config.yaml
d_mlp: 2816
vocab_size: 16384
norm_eps: 1e-05
rope_base: 10000.0
qk_norm: false
z_loss: 0.0001
MLP neurons of a small language model. Each row is named by its layer, matrix (up: input weights) and neuron, and shows model dimensions 560-687. Each number is 128 + 32 x the weight over its row's rms, rounded and kept within 0 to 255.
After each neuron's rows, "fires on" lists the tokens most often at its 100 highest values on Wikipedia text that the model never trained on. A number after a token or word is its count.

L2.up573 [ 90 130 148 161 152 132 175 134 135 159  87 114 108 109 135 179  88 131  87 157 181 173 125  90 114  64 132 189 138  81  50 128 100  94 156 149 136 141 133  81 120  66 118 132 191  77 174 152 122 109 132 175 122 174  99  87  86 155 159 164 132 175 135 124 189 164 117 139 144  79  82  86 143 153 142 130 125 170 112 155 115 130 161 130  73  64 172  36 121  81  78 113 193  70  98 166 159 110 182  94 122 131  81 188 206 203  74 161 116 113 130 105  60 120 123 167 193  96 104 123 105 170 145  87 119 126 127 140]
fires on: " he" 21, " the" 16, " his" 10, " she" 6, " " 6, " a" 6

L2.up173 [190 137 103 126 154 162 102 180 184 158 104  83  87 150 116  86 123 137 124  99 109 168 128 125 102 157  73 147 158 138 118 133 107  98 152 112 153 123 110 133 100 111  65 135  93 107 117 159  94 167 157 161  48 101 107 125 136 151 109  91 137  99 156 139 152 137 131 182  95 142 101  89 108 116 127 193  97 167 213 152  95 157 135 154  97 108  79 163 138 114 105 143 119 111 101 158 145  72  99 177 107 141 169 152  92 107  86  93 126 152 140 106 173 131 126 144 115  83 133 119 103  91 127 126 146 151 158 183]
fires on: " part" 24, "Part" 14, " Part" 6, " Block" 6

L2.up2767 [117 125 113 157 153 119 131  91 182 172 135  89 138 100 120 128 128 143 198 121  86 114 129 160 115 166  86  97 131 105 144 116 195 139  95 148 170 126 128 222 158 151 122 150 163 108 129 164 137  82 114 145 135 142 116 134 112 166 153  60  98 151 141 125  99  93 230  86 104 143 128 201 110 182 158 137 111 121 123  97 128 159 156 109 121 104 177 103 152 113 189 145  94 141 162 142  93 111 148 165 167 126  84 171  90  68 127 138 106 182 168 117 158 125 133 140 187 109  75 117 175  92 114 154 161 102 159 120]
fires on: "'," 33, ":" 15, " :" 13, "," 10

L2.up2438 [109 142 185 130 111 156 114 159  99 114 154 149 158 140 150 160 120 110 139 160 110 113 145 128 144 111 121 137 134  59  95 155 142 132 130 161 156  94  85  99 107  93 170 137 108 159 108 141 180 104 125 139 147 151  88 117 143  84 176 129 127 155 115 160 136  98  98 124  88 150  96  92 120 145  86 103 178  99 123 153 122  92  88 143 162  70  70 126 146  76 116 114  80 158 113  79 129 114 115 158 141 113 126 106 131  73 166  63 195  97 149 130 111  78 180  86 133 127 140 190 156 156 133  95 161 177 110 165]
fires on: "==" 20, "os" 10, "z" 9, "ph" 7, "oen" 7, "is" 5

L2.up122 [114  96  90 113 126 144 158  95 182 134 171 125  96 146 108 161  99 139 158 133 117 143 131 162 155 118 117  96 162  99 132 139 151  71  65 177 106  67  87 162  99  56 134 122 103 141 133  45  47 119  99 171 127  91  70 134 128 115 129  95 105 130 139 139 169 104 139 103  63  71  95 159 136 128  77  87 152 172 193 118 165 117  57 132  89 119  99 132 107 164  79 147 182 160  80  91 131 159 124 170 114 154 110 180 101 107 123  82 134 132 119 168 137 156 154 130 165 131 142 128 139 180  80 108 152  65 100 110]
fires on: " of" 43, "s" 15

L2.up782 [165 109 145 141 137 134 127 123 121 118 157 138 112 133 127 187  86  91 156 152 144 111 203 138 113 172 143 117 135 172 127 121 107 135 165 137 144 144  42  76 126 106 130  72 122 126 111 100 193  60 157 171 132  99 125 164 155 147 123 134  96 135 180 139 131  84 103 172  72 126 147 113 101 196 111  88 137  98 101 132 154 116 150 154 150 149 158 163 108 129 149 125 177 113 109  53 116 160 116 122 119 188 180  71  95  96 134 108  96 157 156 167 102  85 170 150 149 150 130 142 163 169 165 172 179 126 134 102]
fires on: "s" 44, "le" 8, "our" 6, " set" 4, "i" 4

L2.up2721 [129 165 127  74 123 155 164  62  76 156  90 119 103 186  87 170 141 148 184 148 114 123 140 115 144 138 135 111 157 160 165 185  89 128 169 150 127 159  96 122 109  83 121 158 113 152 108  97 158 154 113 142 132 151 102  68 120 204 144  95 160 105 161 113 117 158 108 117 113 122 104 135 117 176 115 102 142  67 124 172 160 174  83 148 186 157 150 116  41 154 177 180 107 149  89 130 119  79 161 207 115  71 132 139 104 162  90 157  76 111  99 101 137  62 102 127 155 135 100 135  92 162 159  90 112 204  96 130]
fires on: "." 26, " Comp" 8, " comp" 7, " comm" 6, "iv" 4

L2.up2231 [101 151 175 135 161 143 162 135 180 169  90 101 107 170 150  99  85 104 116 138 150 134 159 126  68  69 102 119 113 111  72 111  97 137 158  90 180 133 170 172 105 118 104 103 143  89 116  85  83 185 116 145 105 110 137 172 134 153 187  93  81 166  47  99 139 134  99 153 126 121 112 157 108 153 126 109  83 129 154 151  67 157 123  89 126 122 128 165 136 191 155 140 100 165 175 211 217 110 173 180 156 129  95  93 154 142 125 174 177 192  90 147 132 125  98 126 113 125 137 100 129 170 151 106 145 153 105  89]
fires on: ":" 25, " Red" 15, "ic" 8, "d" 4

L2.up2676 [146 123  90  92 185 168 107 188 125 209 131  85  85 124 108 133 109 155  95 105 119 242 130 111  88 131 150 131 107 133 123 103  97 112 104  95 131 104 148 110 126  88 125  77 137 140 117  84 155 122 211 178 108 114 132 157 102 139 108 140 148 136  66 144 137  69 113 136 197 130 152 108 180 173 113 101  87 191 177 114 135 191 126 114 150 178 155 161 129 119 167 155 191 165 169 183 146 104 201 164 137 126 128 112 154 150 123 141 116 124 138 154  65 126 133 115 145 159  81  83  78 160 129 128 125 131  95 128]
fires on: " she" 22, " it" 20, " as" 18, " he" 9, "—" 6

L2.up2644 [125 164 165 148 157 104 107  97 131 141 119  80 145 106 111 117 125 154 133 150 105 196  91  63 100 127 133 127 120 185  85  97  74 140 109  67 166  82 113 175 155 169  36 100 120 129 135  32 153  93 119 160 106 177 108  95  87  65  86  95 122  73  84 161 120  93  77 158 122 141  80 112 132 108  86 134 147 118 135 172 124  84 153 128  82 145 151 159 150 109 137 109 113 120 115 100 125 117 130 149 183 118 141  83 135 142 115 179 115 129 158 196 133 116  69 177 119  94 138 153 113 147  86 148 124 161 124  72]
fires on: "\n\n" 21, "==\n" 12, ")\n\n" 9, " of" 8, "==\n\n" 8

L2.up814 [172 119 108 123 117 112 171  58 121 100 133 151  89 162  82 147 170 167  98 144 184 175 150 119 145 121 126 113 160 123 167 126 139 103 160 165 129 100 135 107 165 172 175 157 142 152 139 125 137 118  97 110 146 127 100 119 155  45  91 110  97 112  89 109 122 199 153 151 150  69 101 119 144  73  90 144 146 104 123 186 134  92 138  94 105 166 163 149 167 112 123 143 156 101 155  99 128 128 157 162 136 156  65 166 180 124 116  99 170  80 176 149 167 135 108  77 127 113 171 108  92 121  70 117 158  98 194 142]
fires on: "s" 18, "os" 13, "es" 9, "ly" 7, "ens" 5

L2.up325 [133 138 158 144 168  95 195 131 101 135 111 127  93 146 116 138 122  95 165 151 162 128  92 163 161 168 109 102 159 148  85 133 138 108 145  91 160  96 113  74 116  94 144 120 154 170 144 175 152 158 166 133 102 114 122 194 109 161 163  96 122  73 173 139 197 142  91 149 118 140 148 132 141 155  83 118 134 129  85  88 134 136 131 103 100 111 133 179 106 115 185  91 132 144 158  80 126 133 127 142 112 104 176 143 119 148 174 140 121 127 102 140 103 100 136 156  71  95 159  73 167 151 186 154 155 130 180 116]
fires on: "or" 15, "a" 14, "ul" 9, "ur" 9, "il" 5

L2.up1287 [ 68 121 129 101 151 134 163 113 135 116  90 113 111 150 133  81  42 125 142  93 166 116 113 106 150 137 113 124  92 103 121  99 134 154 123 111 151  95 132 148 145 178 174 144 181 202 105 160 191 144 145 131  77 153 105 129  99 129  84 126 142 103 164 151 136 194 198 146  70 152 197 120 133 139 159 136 129 127 161  82 167 135  87 142  50 109 108 176 150 161 105 219 129  73 135 128  78  96 184 132 114 109 156 105 119 123 139 177 168 168 144 148 116 163  49 106  98  78 137 154  90 100 145 104 105 106 102 106]
fires on: "6" 46, " found" 9, " Nancy" 5, "it" 4, " seen" 4, " F" 4

L2.up2694 [163 124 127 108 174 159 136 129 153 105 142 168 133  74 170 112 119 169  95 113 159 135 109 157 102  43 100 141 195 124  81 132 116  63 151  76  76 116 136 135 128 139 121 100 150 131 183 128 170 123 130 122 150 112 136 144  97 141 104 143 128 192 194  63 186 121 123 101 179  85 180 128 154 122 153 150 106 118 115 113 116 158 172 135 108 150 161 130 128 147 154 119 133 122 169 135  42 107 184 132 172 124 158  75 169 131 118 119  73  85  88 153 128 122  92 155 114 147 129 179 162 100  83 173 118 110 111 105]
fires on: "s" 25, " and" 13, " of" 8, "h" 4, "ism" 4

L2.up862 [136  57 145 136 115 108 113  73 160 133 115 158 129  95 128  48 155 171 120 182 135 145  70 123 161 113 135 195 135 174 121 122  91 121 145  97 135 105 147 146 154 160 148  78  54  83 169 133  88  98  76 137 191 127 133 139 148 135 111 198  84 171 152  50  79  78 144 128 153  94 137 149 120 154  98 129 149 123  81  75 102 104 162 144 102 139 145 153 108 136  52 132 132 191 135 118 146 121 133 148 123 135 101 126 141 116 130 191  92  94 135 158 158  86 139 141  57 116 147 133 140 111 112 154 152 113 123 124]
fires on: " (" 53, "el" 6, "%" 5, " being" 4

L2.up772 [170 181 120 119 195 124 144 125  93  76  98  98  57  73  89  91 170 118 121 173 105  73 166 151 144 150 179  88 163 155 103 144 160 162 128 152 146 189  66 137 157 157 133 140 119  66 152 163 110  94 102 135 113 117 105 155 147 118 135  77 145 176 182 107 117 141  91 121 128 124 125 172 119 109  89 110 141  94  78 138  90 157 111 188 114  89 104 158 134 134 145 152 134 104 179 154 154  82  96 163  69 162 126  81 103 159  75  85 133 136 158 123 138 137  97 170 172 115 137 150  96 123 133  74 141 156 101 108]
fires on: " such" 48, " so" 10, "gl" 6, "ia" 6, "l" 5, "'" 4

L2.up1311 [ 66  90 109  91 156 198 156 161 141 120 157 154  92 125 140  89 175 187 113 149 119 142 148 147 112 126 149 134 138 138 142 125 115  95 132 157 160 103 102  91 169 130 109 155 144 179 174 183  87 136 149 117 140  63  97 114 118  81 100  90  83 109  86 104 134  60 104 147  16  91 161 136  91 103 174 134  81 111 175 132 139  88 143  86  76 143 106  90 128 126 128  92 172 117 125 135 182 198 165 126 100  99  82 119 106  70 154 146 148 133  89  83 146 111 127 102 157 147 137 111  96 169 162 143 150 125 148  97]
fires on: " as" 21, " to" 19, "[" 12, " [" 8, " should" 5, "with" 5

L2.up764 [ 99 130 116 168 114  71 135 141 117 105 129 146 135 124 148 158 107 105 167 127 129 112 110 193 179 104 143 162 126 198 105 110 197  94 144 105 118 152 151 158 124 124 148  96 147  97 108 109 151 123 189  80 136 172 134 175 111 115  73 115 100 180 140 139 161 159 110 114 123 192 136 150 138  76  87 142  96 172 158  67  43  94 171  96  38  96 105 114  92 195 104 101  93 111 104 143 159 116 124 106 161 140 149 143 128 176 126 114 106 102  87  90 125  67 100  83 141 171  89 209  81 106 124 105 140 130 115 124]
fires on: " Tr" 13, "in" 12, "v" 8, "ur" 7, "U" 7, "ult" 4

L2.up1291 [ 66 118 130  62  90 142 146 118 168  91 126 173 154 159 149 179 108 123 133 103 163 170 138 128 125 195 126  86 106 135 146 113 191  73  95 128 131 150 205 126 120  93  88 192 112 117 170  96 156 147  83 175  79 149 133  95 129 124 120  93 142  96  96  92 189  70 144 117 116 114 125 162  92 157 115 157 135 130  74 134 100 145 112 166 128 136 167 121 234 130 104 163  87 126  80 135 101 134 141 123 155 136 101 116 129 103  86 115 113 100 114 162  96 117 117  75 165 145 113 145 155 133 133 105 134 162 138 119]
fires on: "1" 32, "r" 7, "l" 7, "ol" 6, " gener" 5, "el" 5

L2.up1936 [ 74 164 105  88 130  87 132 105 129 103  86 166 150 151 181 141 181 120  84 147 142 142 122 129 152 116 146 162 154 110 149 101 198 154 138 107 142  56 118 126 130 140 173 113 133 134 178  70 125 171 134  93 116 127 178 125 125 147 128 162 134 166  92  85 137 128 114 179 158 118 111 133 135 128 126 154  98 122  76 176 217 131 146 146 141 113 156 102 184 179 179 125 153 154  96 139  84 136 123  98 101 152 230 161 185  96 106  78 132 124  68  51 129 167 138 162 148 186 135 137 185  78  91  55  58 123 118 186]
fires on: " of" 27, " as" 12, "land" 8, "ure" 5, "'s" 5, "ail" 5

L2.up1517 [123 117  78  91 119 146 111 225  89 143 111 131 109 141  97 111 186 138 124 118 125 191 113 153 137  99 113 102 141 231 108  78 130  90  85 149 128 132 162 158 162 108 142 143 140 132 135 113 176 120 134 202 140 196 121 117 103 175 191 111 174 151 150  95  76 132 144 106 144 153 127 180 183  88 131 116  82 105 123 157 105 135 138 129 109 124 174 156 122 145  62 123 140 140 171 138 123  89 150 120 115 115  78 100 122 148  94  99 133 118 115  92 117 144 126 117 108 140 191 164 158 118 106 128 165 105 176  96]
fires on: "u" 56, "hu" 5, " gu" 5, "are" 5, " Lu" 4

L2.up107 [183 133 104 107 160 122 118 111  93  61 181 131 135  92 161 145 188 116 156 178  61 158 154 123 172 115  88  80 127 190 171 112 195  82 140 170 189  86 142 177 130 121  84 138 102 125 144 122 155 123 172  81 109 129 204 169  57 160 115 154  71 129 128 157  85 162 152 143 112 100 118 109 173 142 100 166 158 130  92 172 216  83 112 191 148 132 162  59 107 111 151 132 163 110 108  72  91 122 144 185  73 139  94 138 117 106 187 140  80 163  93 102 148 164 137 106  96  62 128 117 183 146 153 152 159 129 180 104]
fires on: "'," 34, ":" 14, " :" 13, "\":" 9, "):" 5